{"num_hidden_layers": 9, "hidden_size": 192, "num_attention_heads": 6, "num_key_value_heads": 6, "head_dim": 32, "intermediate_size": 768, "vocab_size": 3650, "hidden_act": "squared_relu", "norm": "rmsnorm", "norm_place": "pre", "norm_eps": 1e-05, "positions": "rope", "rope_theta": 500000.0, "rope_fraction": 1.0, "qk_norm": true, "attn_scale": 0.347, "bias": "none", "tie_word_embeddings": true, "parallel_block": false, "extras": ["capped logits"], "init": "uniform", "init_std_qkv": 0.034, "init_std_o": 0.0, "init_std_up": 0.034, "init_std_down": 0.0, "optimizer": "muon_variant", "learning_rate": 0.0177, "lr_mult_up": 0.62, "beta1": 0.95, "lr_head": 0.00876, "max_grad_norm": 2.0, "warmup_steps": 0, "schedule": "wsd", "decay_fraction": 0.553, "decay_shape": "linear", "final_lr_fraction": 0.1, "batch_tokens": 65536, "max_seq_len": 1024, "doc_mask": false, "train_tokens": 232900000, "max_steps": 3554, "dataset": "wikipedia_en"}
MLP neurons of a small language model. Each row is named by its layer, matrix (up: input weights) and neuron, and shows model dimensions 96-191. Each number is 128 + 32 x the weight over its row's rms, rounded and kept within 0 to 255.
After each neuron's rows, "fires on" lists the tokens most often at its 100 highest values on Wikipedia text that the model never trained on.

L4.up574 [105 123  98 163 124 141 130 144  94 115 105 132 149 190 178 141 166  50 157 121 118 124 164 133 149 139 138 116  83 115 103  85 154 121  84 114 192 155 155 109 126 114 192 105 104 129 158 148 117 163 107 112 149 109 179 122 150 189 116 131  63 148 118 122  65 104 148 128  90 168 147 138 106 192 113 156  73 129 161  99  74 170 148 161 125 113 122 153 119 156 118 120  99 138 124 177]
fires on: ".\n\n", " October", ".\"\n\n", "\".\n\n", " |", " |\n\n"

L4.up399 [127 114 150 113 157 135  87 174 112 146 135 198 136 129  64 130  86  83 134 174 155 177 199 102  87 154 114  74 148  58  99  98 130 180 115  95 190  85 112 119  41 150 130 132  93 127 130 161  89 163 132  78 152  71 149 103 145 136 135 111 120 101 175 137 128 125 149 135 185 185 125 118 119  94  52  94 124 118 149 142  92  90 125 155  93 131 149 199 115 171 184 108  73 118 172 137]
fires on: "w", "'", "f", "p", " of", "n"

L2.up481 [ 46 102 125 157 199 109 131  25 147 113 165  98 106 124  79 124 124 178 170 110 130 164 137 114 168  97 158 180 173 110 136 136 176 102  78 119 176 148 168  99  98 153 126 113 138 101 150  86 104 101 117 148 143 133  90 127 111 178  79 180 167 144 181  90  94  93  91 166 178 107 129 154 182 131 105 201 115 102 136  71 156 173 116 124 102 126 116 131 125 109 114 159 118  79 124  98]
fires on: " add", "ad", "art", "am", "ount"

L2.up43 [129 136  86 115 118 136 132 120 133 104  87 137 139 123  76  58 118 124 127 122 143 207 138 127 137 147  41  98 135 116 126 146 194 123 127  65 112 119 157 171 137 168 111  82 102 131 129 114  91  64  85 159 122 108  81  98 173 118 162 123 110 140 133  77 120 120  94 125  86  72 188  76  37  80 118 130 116 124  59 133  98 103 117 104  77 145 190 140 110 106 168 147 134  93 147 153]
fires on: "ide", "us", "in", "er", "y"

L2.up380 [130 110 116 146  64  86  99  28 150 111 131 132 189 153 139 112 126  95 110 108 159 142 111 115 173 101 188 136 127 157  87 121 181 113 190 122 131 178 124 169 131 136 104 110 141  99  61 131 131 159  83 102  97 124  72 168 102 132  89 139  95  77  94 152 158 179  52 129 158 139 162 114 129 139 129 103  97 152 177 113 176 101 134 108 102 149  97 140 126  87  82 107 185  86 172 104]
fires on: "ed", " of", "led", "ing", "osed", "es"

L4.up502 [ 99 173 150 159 142 132 130 134 110 136 132 185 117  95  84 132  59 152 139 133 161 157 133 160 144 147 149 124 168 137 160  97  88 129 122 196 201 125 113 146 139 125 127 107 144 163 113 110 117 101 110  20 119  56 113  93 111 141  99  92 144 112 116 123 119 140  83  82 161 182 164 122 148 166 135  69 123 125 122 168  65  86 110 238 177 114 143 140 169 162  82 132 123 102 100  91]
fires on: "b", "ob", "ub", "qu", "ridge", "-"

L2.up607 [116  91 111 156 184 188 152 110 185 149 145 141 106 151  69  70  75 138 152 182 147 177 113 129 143 132  95 152 118  65 168 105 177 107 165 158 102 118 128 117 146 121  89  94  86 126 106 171 151 123 134 128 164 118 139 110 169  96 110 155 137 159 106 169  82 196 148  75 119 160 114  83 204 178  83  92 110 134 133 127 114 143 138 135 161 119 117  86 146 104 154 131 163 141 160 160]
fires on: "im", "em", " of", "os", "ath", "n"

L2.up375 [ 95 133 120 132 178 156  95 147 141 127 155  76  96  24 176 108  97 118 214 144 140 159 133 155  94 119 122 110 151 132 143 115 111 100 156 172 114 106  62 116 121 150 171 120 161  84 180 127 121 106 133 114 159 148  92 175 143 161 170 109  65 122 142  91 124  83 123  82 134 125 119  92  84 148 165 159 130 157 133  87  85 154  97 136 105 122 128 100 184 127 123 126 136 207 173  84]
fires on: "h", " Ind", "and", "ed", " ind", "od"

L2.up622 [149 127  99 146 124 158 144 170 160  97  92 111 117 125  70 122 102 127 100 124  49 191 124 148 152 125  93 108 142  97  70 133 121 152 163 122  65 158 154 112 148 113 148 107 147  74  49 144 126 147 133 129  53 146  65 117 158 133  94 178 102 114 137  60 117 154  94 106 113 100 154  99  91 156 195 100 167 153 131 158 150  83 162 174 128 100 133 221 128 136  99 129 151 119 115 116]
fires on: "ay", "in", "um", "un", "us"

L2.up322 [133  79 132 125 162 162 124  26 119 128  97 135 112 105  75  68 121  73 158 151 122 130 101 185 175 111 154 173 115 161 186 120 166  94 129 121 122 109 153 100 129 127 103 131 114  83 209 106 184 118 144 132 150 160 174 143 116 118 126  94  96 113 137 113 125 106 181 131 122 100  64 149 159  93 143 157 127 156 166  87 177 133 136  90  55 118 165 103  62  78  82  90 187 167 125 153]
fires on: "am", "av", "ad", "il", "ou", "ar"

L4.up95 [ 92  96 114 126 107 135 106 121 106 125 103 127 131 185 158  97 136  57 166 145 112 101 164 111 171 154 148 137 122 128 106 111 113 163 102 105 234 121 167 137  96 116 172 126 108 127 139  99 123 136 106 133 157 107 156 144 144 176  69 104 100 128 169  98  77 108 133  92  79 126 158 110 116 175 102 107 171 128 124 139  69 160 105 110 169 119 143 125 137 144 104 138 115 107 128 157]
fires on: ".\n\n", ".", ".\"\n\n"

L4.up390 [131 131 136  90 146  62  16 145 179 146 186 103 109 130 147  88  62 121 151 103  71 171  91 125 102 140 182 120 171 125 122 136 141 149 170 102 153 105 108  79 103 135 119 115 163  90 109 126  88 151 198 108 141 149 110 110 208 134 144 102 154 124 129 102  96 108 144  95 137 107 183 174  90  70 143 164 151 107 172 106  97 140 142 128  82 132 107 108 128 143 130 121 156 185 148 170]
fires on: "ort", "h", "t", "and", "d", "or"

L4.up78 [145 152  96 114 190 132 120 134  95  56 135 111 141 114  58 117 100 104 123 116  72 149 130 129 118 153  96 143 167  97 140  94 140 146  87 131 115  87  92 111 111 102  95 139 119 138 119  62 103 133 150  76  86  62 149 125 187  67 124 142  97 159 151 142 154 123 121 147 167 167 178 154 108  95 111  84 194 134  99 131 114 118 160 139 106 152 124 169 151 149 135 135 124  89 135  79]
fires on: " of", "ay", " '"

L4.up120 [130 119  99  84 151 185 108 149 114  96 118 149 162 138 123  99 156 136 130  99 112 146 194 141 128  87 158  89 156 167 113 159 116  83  71 149 131 175 126  88 141 155 122 115 130  98 148 116  99 139 172 166 143 107 116 137 120 116  73 105 138 142 114 181  82 150  55 120  18 137 135 126  94 106 164  69  91  82 135  87  99 134 113 119 153  95 151 125 123 133 123 113  78  92 150 165]
fires on: ".", "ric", "ip"

L4.up613 [ 79 117 144 132 111 145  57 122 101 184 172 220 137 142 149 109 129 173 117 171 182 168 168 155  54 137 121  75 186 100 140 105 112 180 144 127 166  50 103 106 127  58 141 164 154 165 101 171 221 106 153 124  73  69  60 107 126  86 105  92  92 150  90 141 119  80 143  76 126 140 105 114 177 124 146 102 130 159 107  97  94  83 110 109 161 104  65 149  97 172 148 132 106 112  92 167]
fires on: "ob", "ub", "eb", "c", "ep", "od"

L4.up606 [ 57 143 122 151  84 143 118 118 126  86 104  81  87  78 102  96 174 101 123  95 140 227 138 120 101  88 153 108 121 163 156 141 106  92 136  38 126 124 155 130 180  78 125  98 173  61 143  79 141 188 146 147 142  59 159 144  77 129 126 147 121 133 162 155 173 133  93 140  71 167 115 179 163 126 151 135 144 115 142 177 159 150 130 112 118  90 113 175 109 119 142 118 101 133  89 155]
fires on: ":", " |", ";", " ", " and"

L2.up746 [156 186 114  63 112 197 133 104 106  76 121 140 105 133 124 148 105 125 107 101  48  81 195 172  85 134 159 128 170 114  72 145 117 101 156 125 117 120 125 103 151 133 133 160 120 145 107 130 179 116 138 125 115  83 119 117 196 102 136 111 114  95 107 152 119 159  45  88 135 112 115 119  97  64 123 166 160 142 141 166 130 106 130 108 159 103  22 181 160 193 123 145  93  90  65 120]
fires on: "iz", "uz", "tain", "t", "en", "ep"

L2.up644 [115 114 126 169 119 147 119  64  82 165  94 136  90 171  91 119 132  39 166 190 147 147 147  92 121 129 137 154 145 141 155 161 145 176 119 147 127 138  68 114 139 141 174 130 139 157 103 129 108 104 100  83  94  95 108  91 111 146 192 131 187 130 151 172  76 113 175  98 134 122 131 119 146 132 114 144 172 151 178 110 141  90  87 204 164 121 128 156  64  80 173 124 166  83 161 146]
fires on: "D", "L", "ass", "T", "over", "qu"

L4.up482 [151 140 127 146 122  55 123 123  91  50 136 179 135 113  97 136 120  89 161 143  61 149 151 141 152 120 127 124 151  74 160 106 104 122 187  71 135  53  76 105 123 133 138 144 154 139  74 139  70  94 142 120 100  84 171 175 109  95 124 183 159 143 184 173 120 104  94 138 109 115 139 147 135 117  54 117 132 131 108 119 126  83 127 165 144 109 175 153 121 134 175 146 129 115 131 143]
fires on: " of", " new", " g", "V", " young", " v"

L2.up736 [157 174 133 102 173  76 147  92 155  53 141 121 140  83  94 165  72 167 141 148 167 121 117 168 171 119 123 155 128  89 128 187 101 187 178 148 114  60 100  92 125 177 129 139  97  95 121 152 160 166 108  90 141 136 127 126 125 184 138 141  84 110 132 138  30 100 134  85 188 105  70 122 133 130 133  91 102 123 115  68 137 122 187 188 103 142  99  77 106 121 115 110 186 160 129  63]
fires on: "ard", "p", "ark", "ung", "old", "ps"

L2.up556 [167 128 117 105 126 144 176 188 112 146 114 132 114 134  81 107  82  92  70 137 132 127 137 126 191 111 117 148 117  54 145  94 156 161 121  59 148 108 106  97 117 109 106 137 114 145 117  98 139 101 120  11 114 107 117  85 120  83 123 103 121 185 128 146 125 127 180 114  95 142 138 110 145 165 107  85 142 158 101 136 135  98 157 132  70  95 131 133 121  95 158 112 112  87 165 131]
fires on: " of", "ore", "ont", "isc", "ud", "em"

L4.up222 [108  98 129 183 102  91 161 154  70 227 138 151 197 104 149 157 135 143 140  78 142 137 177 167 108 146 127 165 168 172 138  72 145 116 160 114 127 133 169 112 173 136 146 103 106  99 141 149 112  53 150 141 151  63  97  85 125 142 155  95 119 126  55 114 141  77 113 109 152 178 162 156  86 147 125 118 127 145 104 152  97  94 121  92  92  84  62 127 147 135 188 123 113 112 108 114]
fires on: " ", "202", " |"

L4.up438 [163 148 168 119 126 139 100  83 135 105 210  81 133 156 136 116 157 170 103 142  81 176 152 160 122 139 135 127  96 131 207 109 128 172 121 110 153 110  79 103 127 154  90 170  96  34 177 137 154 131 128  62 104 166 157 203 101 121 154 211 151 159 174 130 159 112 136 124 191 117 149 144 170  80  71 128 171  91 146  99 147 144 101  93 109 121 140 149 169 142 103 121  91 145 169 100]
fires on: " of", "omb"

L2.up670 [116 138  70 118 152 170  52 132 108 128 117 119 177 200 161 246 124 111 104 104 195 129 118 150  78 114 134  90 122 151 163 152 132 114 126 149 104 115  88 136 107 108 156  85 175 125 133 138 134 157 100 101 147 105 144 162 215  95  98 121 118 113 119 128 115 148 109 110  86 172 166 159 109 132 168  54  72 132 116 141 145 144  99 153 134 103 168 136 137 182 143 137 139 143 189  87]
fires on: ".", ",", ";", ".\""

L2.up386 [120 167 113 170 150 133 129 100 113 105 118  83 136 100 141 176 106 112 153 140 110 156 106 177 173 102 129 171  87 142 122  88 147 149 128  75 209 108 131 159 110  58 154 105 167  67 144 163 161 159 114 143 165 126 196  86 209 135  51 105 101 128 101 107 116  90 102  68 156  95 207  60 142 156 100 160 121 141 111 160 135 135  97 160 164 150 118  99 120 119  85 146 101  92 162 102]
fires on: ".\n\n"

L4.up287 [151 116 147 155 191 148 140  75 131  41 192 130 132 159 168 147 134 136 136 150  39  84 199 144  64  66 173 100 192 160 140 163 134  90  88  76 119  85  99 100 174 167  64 140  92 103  79 150 149 149 108 137 104 140 152 104  91 208 158 173 152 130  69  99 131 151 132 107 132  80 158  96 178 160 153 130 115 132 124 112 112 135 162  73 160 124  99 133 167 132 142 130 134 141 156 102]
fires on: ".", " of", " all", " many", " |", " most"

L4.up731 [ 82 129  83  94 129  98 140  10  82 121 198  94 111 101 135 137 128 125 153 132  91 168 141 110  95 128 138 150 118  88 170 134 165 205 115  68 111 137 186 123 173 140 147 119 141  62 143  85 151 156 142 107 143  85 177 124 146 130 147 132 121 164 133  98 238 112 169 111 149 172  93  76 134 105 132  91  93  59 147 153 110 177 109  95 125 134 144  92 127 162 160 129 128 124 137  94]
fires on: " all", " |", "c", " ", " of"

L4.up247 [171 119 111 136 170 183 141 152 158  97  73 169 199 127 158 170 170  85 155 157 155  62 161 114 143 139  98 157 125 131  84 111 143 124 176 194 121 157 142  74 151  93 158 123 155 126 141 138 127 161 148 116 181 102  55 140 114 139 144 123 111  90 109 151 124 104  97 113 120 124 142 162 105 165 100 134 133 132  97 107 147 112 141 158 137 138  38 176 110 136 214 169 156  97 127 127]
fires on: " |", ":", "c", "-"